{"num_hidden_layers": 11, "hidden_size": 256, "num_attention_heads": 3, "num_key_value_heads": 3, "head_dim": 64, "intermediate_size": 1024, "vocab_size": 825, "hidden_act": "tanh_gelu", "norm": "layernorm", "norm_place": "pre", "norm_eps": 1e-05, "positions": "rope", "rope_theta": 10000.0, "rope_fraction": 1.0, "qk_norm": false, "attn_scale": 0.125, "bias": "all", "tie_word_embeddings": true, "parallel_block": false, "init": "normal", "init_std_qkv": 0.0424, "init_std_o": 0.0527, "init_std_up": 0.0607, "init_std_down": 0.0607, "optimizer": "muon_variant", "learning_rate": 0.00374, "beta1": 0.95, "weight_decay": 0.0, "lr_head": 0.00341, "warmup_steps": 200, "schedule": "wsd", "decay_fraction": 1.0, "decay_shape": "linear", "final_lr_fraction": 0.0, "batch_tokens": [8192, 16384, 32768], "max_seq_len": 256, "doc_mask": true, "train_tokens": 153800000, "max_steps": 7933, "dataset": "wikipedia_en"}
MLP neurons of a small language model. Each row is named by its layer, matrix (up: input weights) and neuron, and shows model dimensions 0-255. Each number is 128 + 24 x the weight over its row's rms, rounded and kept within 0 to 255. Numbers have three digits each.
After each neuron's rows, "fires in" lists the words (lower case) most often at its 100 highest values on Wikipedia text that the model never trained on; "fires after" lists the tokens most often just before its 100 highest values on Wikipedia text that the model never trained on. A number after a token or word is its count.

L6.up336:096132143080103114127079112128155154124090130114064149133145142125116139185129122087154129151191063101166128182112108141156116143152161127129151109149147133137112120138084130135136166096178121091132150123095074142145091114082133116145132163124131096110139138149165150125123105118145143170114114123115150122186124155131134111139152115110126158145154126092129123110121084141111105141127110092165125129130113162115101094120140126164093169151149113120096127143096073169157153123120128082152143143131146121106180125133144116131124140131152125129105141073112111158123136158124154128100116122136103143101135112119112101136165105099109144147076115107159128099097161158159096139097147159140123092141101113125084127102152136116125113134092131135145142127157148125140085102128125
fires in: "the" 88, "theatre" 5
fires after: " in" 37, " of" 10, "|" 7, " from" 4, " to" 4

L3.up44:088128098122117107120148148088124119129122113164163136158111118180153166138132159137156116136143129151153139146146132094120111135089134137055128137113105142156132149158108105122129143076121161132178150132137120137136134114122122136149118116113132157127120088104149104135153107149131119123124119129176066139108154176071128129136150130114112122108107095112099189141134152104091096129144074151124153147117071140147140105120085141135116125119127128121080098139115113114124131084140128118104197134073171099147153142144106151166127124154146099113112177143114132073159133133132118132144145102125110135121077158101136105131135131133107127189119100141149119188108127101150119120137115142171127120141104095116156110173146117091141089169128145142119163117122133121087105118118119
fires in: "three" 20, "two" 13, "five" 8, "mumbai" 6, "fukunaga" 6
fires after: " f" 17, " th" 16, "b" 8, "ag" 7, "f" 6, " T" 5

L4.up549:134077168119117094153142148106114137133140132136135140126160118097137118157122109111115099109155122107118064112142149117144135156117135094093106115134106080097093085096124163186165166127163110129140146093191135149147102120095173070166144120148113130118111101090123104142126131126105146128151119124184140110115132137181168146136092106152175137119096127132158127143123100133107152148110138141145140115116130122096151144095096103133121164112124135123141161132130131134114077096157101153141127098140121125096140119142126177120101130127135155136116124111099101134075131166092099115133177166123189173136122143100155168151136135134115136151155120122112169126124121132116140131087157139163134099133137108136153088101155105151124095142129149142168148116140181146098102134098116
fires in: "as" 27, "was" 18, "a" 13, "became" 11, "appointed" 6, "the" 5
fires after: " bec" 12, "ed" 11, " as" 8, " He" 8, " was" 6, "oin" 6

L3.up578:167125149138153135111136102131116140128153128173084179117140128094129127150138178144147134081122138091098144130130130157153162121110126123104156126124156140107133138071130127087154126136148088124130147122126113126132144146117136108110112123109111092102116125118136107156154158169153125120136117098077141164179135118134151090121160074121096143102132046142151115143109143124123123087107133111111121137150130160111152120165137108133167104092110116162128085121134108140107136141088125159137114161105152104122171145102150098124115159146100097134128125100134149148121123138164119172100105134155095117116083139114126134091167134122147100133127110101132101113096101147217192108157124147124153065100184150120104118135104121147123114110141142100097159125143122107127152104130123
fires in: "people" 25, "temple" 17, "darko" 16, "london" 12, "population" 9
fires after: "e" 25, "em" 19, "ark" 16, " p" 15, "ond" 12, " d" 5

L3.up941:175127103143161133133099131158109127102136117088116145123115127172111154146159144135110128144112113153117108121112093136158121140152168122096137133152130150123096150099128181141134140185136088130164136119133110101160093139137141170088148143113122138164092128131124134152130104138177142158123160079151114090116124163138139146183161096088121105161158110134127136123097088140131089164138117157129114170159161114131109129154171140119127133170075153113114134111102167098149105091131132126155106100146108103093109106147123165108117136135148117149146142111119156145127101105121182082118102149081100115139130164127142149142155120121109111129091095154103120127114114109143089145182084132127157162129153121147148130110113082139106166132092098092157121162107113123112146148077125
fires in: "that" 23, "under" 18, "and" 15, "after" 6, "but" 6, "about" 6
fires after: " und" 21, "," 19, "od" 7, " ab" 6

L3.up742:113134123155116117126139141115142129089142165137085130143126129185155131127129148152102124118165113167127113134111145129175111102111098125106125120125094155119109141167145092121114150103106145151129140146169172115088142115121104170110081167137123075105101158189158119153118147151144124148121163152148136137157124139135147068121152164102126141122156089127127094114138107100134103122122107132123148108131105124110132124181101122099156142147143109111150117129102134135128118128142052101126155125104125118103137171121154150088140115100133111163183098159099118107127125119101147067152096114103126153115136123065139103131124073158135154101164097116095126154114087148101096135156070118118141100133137145128151132134122110120147160131177124123137128124158144116165167125152081
fires in: "to" 31, "where" 18, "helped" 5, "wallace" 4, "home" 4, "warped" 4
fires after: "he" 24, "p" 15, "ed" 12, " W" 7, "ing" 4

L4.up930:161148128091144123122101114106131143145125132180118124095126131114144141139158148131138126117163086142128118143158111074163157096100122118100102109159089152124165135117129150122087100129178137172165127095104131112108168140126147107109151084161194115128135135117181125122109138113113169153144133070108122141132117128145137111128108118074081100074116107098114114127157114121151145140101135140141086115148153095187146097096146115143105132101109146097148096083128176109124090126106130142130143117158109137115094127148175120152120153104111126118112121142102127116116150143174149106115170120125082102124122167101149160179142118097096112120125095130116141151107128165128107102106131129099123185137158174150124149140133163121168170134114124133122104164126147109127132140143130
fires in: "she" 28, "her" 8, "you" 8, "introduced" 4, "jean" 4, "highest" 4
fires after: " S" 21, " J" 17, " in" 9, " f" 8, " y" 5

L3.up83:122142124132126145121097092163136117084117109112116132147141109143115171132147127149100168144153089136150132128125124111115120130102145188129122131109107129135110119082128135129100153129134175149152105138125110101162095112111127148164109165134146143100160146120147133135109117101120094092113102169154110151109130114132135121139095128134167127083133126159116124134098113105145102167136135136176156132109145153137087109103139179114123116109121138108132105116140155175099134109127106179120091180106132122139096097129123151113165140112125179158117131127135108131128110113132149162084139171141134082120166126116152104126088101126137161145074115184126137176057121172092059120100123165116149132130135092118114124116116107111142076140116195144114139104154142115126167095148139
fires in: "carolina" 16, "located" 12, "northern" 9, "of" 9, "northeast" 7, "catholic" 6
fires after: "ort" 15, "oc" 15, "orth" 15, "ar" 9, "t" 8, "ath" 6

L3.up652:156083130099121133101145158129196146134114116106153129133147131076125139110097142131133156178177093106118162113161117156152149130141146156102105158163128130114100094107131121120126124075120118117147134154106171134145097088154108120135090129129146127144109110128166135132193166173124147135148122178135149123166134120145152131111105094116131098130166150138130145152117138203133117113165110160121148102118107120143120154108123137138124138137196114143139105129156113113133125130175071127118157103107134072118110097103130109120119133146143105130144132137128162084105138071129124130117115143090163083126124162124120118127142111091091109134151150130102107114097078135115090113088135134129127147106138123129119110154130082101098170125088106144149079143141147090105152116128132
fires in: "km" 21, "cm" 14, "mm" 10, "m" 9
fires after: " k" 17, " c" 16, " m" 15, " f" 14, "0" 9, " sc" 5

L5.up496:088131145107084108121167146155124176089164110114138131140121124135131107115152141158121100116153135124174114120127117113149134122097105110120129109113124141086117112113100176187124130119097106107135126103135093120157145146126145105136127149114126161144096100113162128120176119142161122154110125127144127153116122122101152115167137121109096133120082152093104148135144120105117109157044128105165142136169127163124129153166101146124117099137125158112173107150106080157170161071164099168148159133134109128139122148151145158162123141134124186085131125079140069074166151127141128153122142124164152130134161097114090125090132141144142097135151123115096162107109138146108124100136148099095141149088145092161141121124115150155115132111150140118143080105137162140145135111115142
fires in: "is" 28, "than" 10, "was" 9, "as" 8, "still" 6, "became" 6
fires after: ")" 26, " th" 10, " bec" 7, " st" 6, " h" 6, "N" 4

L4.up800:129134114113184118103167126095116132127124139151162141102158116095158110144142162116121130127102148122120097133162100120130139151124131102122136107120126117108140136141112147116135173105145115113128117175123172093096100142091099134113133141140157099121153114126145167125114124145151127141110138128118128118131114135157138139123125091138084180141127134119101118110180106117124130137102141127123154155166141131128147169162166145149120113106163133100140133124138142120107175135152126105120224116127135116106102123104150173116137073103093154095124114119132076098093096126159153144100123141069128082092114166148127146131125127154095153084126132117142127166126126160124136140159117101157134086092122131101127120098118105110113101169089091113070183138157080123089171173138156
fires in: "but" 39, "which" 33, "though" 11, "thought" 4
fires after: "," 44, " th" 13, " at" 5

L3.up994:173144125158108113163121149154161144145125121127129130121120146162143120134075126179149181103147090142139101122129137144129131108121075116113119155103104148131078137056088137160087132124126166127112127123115131097131093134120105107156125119140121110120151093079109131146099107154099171160115103080128110141130119161158155118157131096150139083083115132091108171142085135157150117128124144138135150135165101144109124152116117144156105130123123111119109077147136147136164160184115151191156101127091147088161084167107103154132115160130126112132101131117157097110113134142101129151128152148088106130064121141144126166143134095110134144141154123117128105155111120143173146173166130161133113108142131164146124124148169130121123120096139092114123106125126135137148095100138111
fires in: "three" 21, "seven" 9, "of" 8, "following" 8, "five" 8
fires after: " th" 16, " f" 15, "v" 11, "ber" 8, "ow" 8

L3.up431:099191132105146123075151088142174105139130181154141102146135124170149134091120118150107120099139101146118164136106127126133125112136119140133160195109130138092121139095184159165141150099110174123129148132136112101101116100144134162140144140151095117152111156114123123151129130137131144117096112115107121084087097129115125112147129160153145092127094170138126098118123074131125071093186142125122096118127070139102109131129130137108131127107125112136130126141101123074110173143149156116140135176149087119100117133135150118084130135138151116105102135185154104099128137109152148160142146124150152154151137113081123115132131120127127127131116109130109102138160141081113114133127130144139145103086094158098129149165126132195179189110138146105132159118127106150118114111123141
fires in: "through" 27, "to" 14, "with" 10
fires after: "r" 32, "v" 18, "ing" 12, "w" 5, "p" 5, "ore" 5

L3.up192:118138126116130124152123183104108119132080142081150136121116109123134169133108113103144144121099134143124121125115113100153128119110144089132120096145148143094130125098128118184094128166144133182161145094152130142148108148111081114173128151102121180095118079095151121170105123122121113115131140150129173149105151128144141103130101134138113125113139124172129102139129142137112114157166082145133109118112107096128120149150134127203148151159115172126131096095113105120136129122155133127170104148170127098144115114126135132109151118192099104121105125112113168150110175121148134117103156144177087162109133122134097130148132072122115128167151103109086144121122136136115164099160121155098091144103185120158148097118178100145148073092129104117126100137132129126096147151138159
fires in: "award" 19, "style" 11, "awards" 7, "joined" 6, "florida" 5, "outstanding" 4
fires after: " A" 24, " st" 11, " F" 11, "t" 7, " j" 6, "is" 6

L3.up882:126121140159149129158110171152129136133092153141119154120149106160083112117171186090135105132127109110110115157135138162137146139146121116096127153129120139108101141127071156118160112134120149102158135142142130144115130095143114127108127157104088092150131114120126139145108162101104132149134157113085133161140178155070135142139078130132095172166136128116093137118109119136142102133089122162141103118158135110114082127129130142135115183173143145125132088075098083115161134142118106127137139122109126114121111129142113185107105184065168130096151130127132141184132136111148078117124146114092119142148125122141092119125120120085119129152175122152123122112133115141126121161157068156111083130118130142134140171181121139099176095118110113153150157106159114145114153147135127
fires in: "which" 56, "that" 12, "this" 7
fires after: "," 59, "es" 5

L3.up482:109111094125144174148156095067123126119126131158164110164179141114159153131145128111104153089136108130164115187132084153113122126110129110128167124128106130107143121127121153110130137143124139123127116136099133103116119135132091137111106121109109137090109119194096120138099151114132105088125085115132097126159109071111094119144161147145124142123147103116116126194158102160120146149179138080076143106101115131130123191109129145136140135133118128125078123125154108098149116174126069116151143161117138102125148131136129137104110125145173154108129104134145150145124124156136114149094160088158142131176128141089166109143180123123090135094180112087091110160112127177077113126125142171180150142115131114124135122138158136147125115142131110127142119153114105113108136128133143
fires in: "february" 17, "april" 14, "december" 8, "military" 8, "august" 7, "november" 6
fires after: " A" 23, " D" 13, "il" 9, " F" 8, "ru" 8, " H" 6

L6.up227:113117131086148137103147156152123143148154084137135087175090117123142150138108160087091135112126168144112109128115144115119095144138140149089096112117133172101156128151132166131097203167143137097079128163117081119121114128098174157113106107128162121098124103091125162140132114126113142076166166156139170146120140142109128119165129081185128148099113114139127096154095142137151135159124124105124119107068127123157110133107122138092140162137137122121127121153141127115084131175113126095132080139099121123151202103098101138144099147130138104134140166124147126128128092184089152129153150139139142143111147152109131152097081151153119075139140113114091105128121144152105107149117134148114106111136078130143114161121116128114143132124102100150126118135105146122125148165140123
fires in: "republican" 12, "democratic" 11, "committee" 10, "mf" 8, "hold" 6, "ppp" 4
fires after: "at" 14, "ubl" 12, "it" 11, " M" 8, "er" 6, " P" 4

L6.up551:149118105147118169108136145110108124142152149118160135154120114160119111157149092144117138120121158110158151111083157130155139147062104186102109112097066100112120158121143106119136169124184094112115131154122138059140134134132118120135097140144122139106157132170103146127138142124107130178150141161109085144107146101141121131109138162131125133090117173138179141119139111123120124136114138129150145117095161091132120137123105154102118099141113110090131105113140115160142111129072087134134170168124090134126165156108149164135141126105103125100162126142190178108152106150151122127129148102107102151146133107099116087111111103141113165114098116142112142148139117144142164119166119099130079126142126095126130137090141105131169102153128156090094118103133139176120135119071155
fires in: "california" 22, "a" 17, "grande" 7, "canada" 5, "canadian" 4
fires after: " as" 14, "al" 13, " C" 12, "if" 9, " Gr" 8, " in" 4

L6.up669:191116151081138119106111156140137139135126132138125122170083091123144106135122121092097157103138126099138100113156132152108168115156106122121118136201134119132102114154144152135155136096101144110130111164128144116145137136073113102128136169171072118126118152134119161152116141156162148120169125166117102141107141120112117133154155138124141137124119114094137196157130176158097093085128151112161091089109146178131114131141143087120153100087138124109114125097130110100157189107110103152119113113092074158162108153127127084137117129106102131147140154112116108097138121143157135153154147105162149074119108151116149150143117109137066089155125121126118150113131166137120147105169115131100128106183167116137115115107124109111152107091119135111133115118118119116118122152133148
fires in: "party" 21, "was" 12, "part" 7, "became" 7, "organization" 6, "domestic" 4
fires after: " P" 21, " or" 13, "r" 7, " bec" 7, "om" 5, ")" 4